config.yaml
n_layer: 23
d_model: 320
n_head: 5
n_kv_head: 5
head_dim: 64
d_mlp: 1280
vocab_size: 4096
activation: "gelu"
norm: "layernorm"
norm_place: "pre"
norm_eps: 1e-06
positions: "rope"
rope_base: 10000.0
rope_fraction: 0.25
qk_norm: true
attn_scale: 0.125
bias: "all"
tie_embeddings: false
parallel_block: true
init: "normal"
init_std_qkv: 0.0477
init_std_o: 0.00703
init_std_up: 0.0477
init_std_down: 0.00703
optimizer: "muon"
lr: 0.0115
lr_mult_down: 3.0
beta1: 0.95
lr_head: 0.00539
warmup_steps: 130
schedule: "wsd"
decay_fraction: 0.729
decay_shape: "sqrt"
final_lr_fraction: 0.1
batch_tokens: [65536, 131072, 262144, 524288]
seq_len: 1024
doc_mask: true
train_tokens: 425200000
steps: 1692
dataset: "wikipedia_en"
MLP neurons of a small language model. Each row is named by its layer, matrix (down: output weights) and neuron, and shows model dimensions 0-255. Each number is 500 + 40 x the weight over its row's rms, rounded and kept within 0 to 999. Numbers have three digits each.
After each neuron's rows, "fires before" lists the tokens most often just after its 100 highest values on Wikipedia text that the model never trained on.

L18.down376:401521512473425493555474487529540492458541447479513467567519443502513533565515565505601601488446516617466490521495532495478492573526508507450517445494518595507500422541513458587477488416471482487535423478569523546413508541498553547476549485448521568523513504484453531458450544576495513491499487504487465495549496508422421496499488444480554451570500505480517469469493528442457505605583546542488522484510585497467487467533500499485482527439506499470405521506483430545490521517525472545492526519485522512497479539514477552484473484464498497520508531441440483453520484507507426518479538477480470588471501471495549488523532472514484510445543500497446500507491552522474532501469536519530521480441576479428448414457538564462546479459471491559518502487499533523508525527541463
fires before: " to", "ed", "s", "iz"

L19.down748:454491425499545510465457510490494524494496503590576500467546493450529484459481511469406511500455487459503518516536475485521530522476505510472489550525457413502542501500486443543507480514497494521523516528538549478600507581560470434484479549521471443533472530506442487499454443500549545444438452474498427457531467483504468550495526489438485426499516502473499496456496519522559528480564506457417564528516482500491467444531464546576520570514515452450495518509565511529448574509549404472540488571519534530515495506484548477512477481527496548447495542590585536514557502463557528503483436508482432481416540512511509477509519564502539435487563493468502537561462447523533502494384516519572495570531518441494432461421517477573519486497530571525551426497439476448498477437492497
fires before: " 0", " 2", " 1", " age", " 4", " 3"

L12.down710:514475453509463505470485513447462486513558483544469429428496490442526519453505524476524527533575476502570543459569409462341508502505506502490512458564505561499526557462532462488484504449471534476478513459518492476469522526539514499509503474562487563437519482413475521497457490471501513481506538480478478481428532558364515446606519553465488504422498511547539522511484476535528544440456518522455462540462440509469503458507521495580533458447486508501458519522512514519401548524496527525516519584567512498536503519508514535561477538347529414571540510495538525468510455473483499469524538529479541445489521525490553536526504554530525507513517508471478437579469504539528413476483501534527513497429479487581568538464490444548506423485525498460455534523510482496497569497511534
fires before: "\n", " The", " He", "3", " It"

L18.down1150:511537433573458566509483502524446518485547520534456638452470527473516509492461462454495523404483529555514504505485552487495509524522495581483481469428443531508486583443517498563471370543530472515555509497488474563497546478523453437498448464547502579563494508522488434591507450469576495498465506455494504550434493492361514558524526503545491527521475514521527497513461479535475510578545473560542492440514467437448467531438451457551499593478476514511493597587567515510549500519463512486526519434503513504485550507578497501478544441449533496448554545512566470482417524480469479493522436432588434584490512526500463444485594490553484558519483428460512515490466514425498504534505460551439528516492430448496456493518513535542421481532501481510477513502506458507431482512472523
fires before: "y", "is", "ies", "iz", "ic", "ia"

L12.down399:478478594492503552494486433483540476501447539550487494471459530505449513464492481515472546482494529444479456519442569510513418475478575509491447485490399559500554544486491451566488575499519433512533447511511525471590502492510566487483548515555451600508635503497533434521529498507525394383503513440533521552499455495444521499401564546500544599507500489493427489529512509463503520499538483565479485550525476528491444539486503502503481488481495528468431506472499465552405524545515485504450536444511453554550499576509438498464440537459434489471523420538533534523533462419463508499477537517546528439461492497510552461492486476459522513498517493507458498473512534511478480512485448533406490552586425553556522456531443453531524440415445501484480503553480553486513473536530479
fires before: "\n", " The", " In"

L18.down831:534458503512502520462517475433526536545459434538463473557440530449479538513474547460546538527538444537495467485508481493468458552544524417521526499504470500505479476488567487456538536557531460539541452476477564430535473560524496562509473441482448528495432501436519464540417533489483476451524481533475477402528524550526434500466478485549446492503484498509513495407505553478521446499543494467490453506487520581527471495475491605514526550511495472506394544515540449499464467532519587552556492621542436593566517462489491452451551498390515492510512547414536530480524440633485493550470526501437435522554504558459436496559499463564581523540519463511491452486457506457473464532546516458533547523459513500519477487517497553475475487484529463485477516539496513483507533526415500
fires before: " 0", " 2", " 1", " |", " 4", " 3"

L12.down1096:532509517516482384598453501419491513459508542455524511456533535499389487596525545505474459519451485458552482535439449507487582601469531509413519479515508480418433576544460550547480531620491526503508533441524469446452528527497498500524495458464531492508455505491452492445502469411493529462524507485484452528554477523518568565514504507518423512540575503520495499506493458507516470513467561507495551453473490443514499522521551505492511489484489567518490433510514545467449521510473472475487583452462494542470579553460533579489483514552457509474476489478399508471410483518474496494452415542539484471555476473512471515539610544480560476480562486550526523520504505455535524519532518446519458485529517485505484510487555461515526548554509495539452537492506494527463473495467533
fires before: " |", "f"

L12.down1148:505483490549544504561506547496467457497523554486504473447526472497560500455512518466539505525552476540476507507469454486454594476457500544544506565498483493519437567545499432484486524487459519516410545478476529519471502432441518441500476518482628486572600528447534519455471481461502554401464508498537495531492492556531485413599510473504520513498450479496440572482500460518516493590520465526547496490472449566456496440518467453497436557500482540496530489504444515442519512507433525571508515441537477463481466460458483484537481497391464449510505526430509524544450453474419526495554557499546456541498461507469487528489530498501509547531534554469495552507486487534448532554487481523440462550491539537556487455525528417456513520515427544524527511519457491457534469557486392
fires before: "\n", " The", "|"

L18.down853:513442530516561527516501559451469478496505509518471491484536470501486472488520520573470520514517499513464541501482533511100538475501467527497514431517509524527471516426506470460545490476488497539472522514532520464458498517466501462525511509504513489490600536474481476483465487495500482510500531515487466521493481468417439506520489465473515505491507455504486469491449515532465538546557476480554524500494510558462490455576481541473508477452519501514494419529537493460497511499419472560509532497503507474455486467588483460536488412526474490486464503433496519521455536487442481491518498509527520416523503522467521498512559520463525558457636503508522517515532462486583462501469473542549484540504529506512557521483497498491490517507508491469470490520469509512482536517495511
fires before: "\n", " "

L11.down1080:519487489396499519497535507557441524463442511437500527481508552444491438453539525499502551451557465541534497412532452497462500565503524564537498501500524496489439392521523511380509519491520540442526436540535488496484477530456386500541478550431468508446523458486454439420533524447536459501519535516519517475578451468506429617499546521501533491517494512520543494501531451509547519534491475495459554444499531566469532508516543491518485531573501529470437512502514546459517486470551558468506454509506524485513385480536493493506591477481470512547509465447512494604492435537493473476492470442488484436526478562517480562377480488469510470517558470487545507542481503608495542508445491406514555477544444517507490522493502509509459539476546500474490515522523559599526472532505497
fires before: "\n", " in", "ter", " on", "ters"

L13.down139:464471531552431452475459462491502438446506544550504469427512522529536497485529494516502490475505494559458561527555453520434549506436487467543534517508523543546497452540482496497499488503469505445493537490490487401497487540436537535484458464458473570600513540403561443502447478494493428481464499497518562480498489559527528479466476488445498540464534453543523571541521502478536472542500461590512472562472577454527492474505488430481491518526561469605483553496502538519466497488555454520459483474511505506523445480529593529563506608436466461519484435491471468547480490495408530524521478500506518465544540480567521481518485585459508485494550457460522585516404499519468443515472459525469498527461481573540537521475537453510423493448441457536436485502550498507484558504491549
fires before: ".", ",", " in", " of", " to", " and"

L12.down289:466560435502426510517426534543508518578515572595624429521503507454529490473518496496554582501570496456497433460479527507505498513563460467463578502513511489451509531547527516430586461460550489549525499465530452518443534511490483469477457497507496541482520512494456554524492509484436514484513520554492554418551485531484453360597542451499448599478515540504594535495501510504424520498449495517440521524428498514528462513525539514512484468489528555456476473513443489501441484484465396542470502463503541548452538497486467570574572518456541556461521476472543456466534468540438530456513483470511514525419477509495525481555484544472494438485543505508543501436487523510506507492528551480510536502491482477570508539454499512463470503468501527521474568489474472497480432433541456
fires before: " that", " the", "ed", " to", " \"", ","

L19.down151:546569523524516485445463488377478512466460506452502507522466529476525501559541532519437490506540529529461482528500509505554479508516470484530605457502497483523571518484533578528470520528504466449488555518523517477525510452502519530454476569530436515429493495512466518549489391575492572506480545479503480543503494403545514475479521477516506525494557448520503509512501519532412499478519457523553538550569511550498519482472493484481490382487443537496459513503498551560413474436526537451521549485524462489534489497459447587518516559494506470416498506421569549391423507454507539487533490529476543568565533501509543509510486477531513420455488427511483497525446518465503506579476479460556499436492493475492523466520526495505419511443541567489472388451543445470541508512481575
fires before: "ent", "ently", "ence", "ents", "ens", "ency"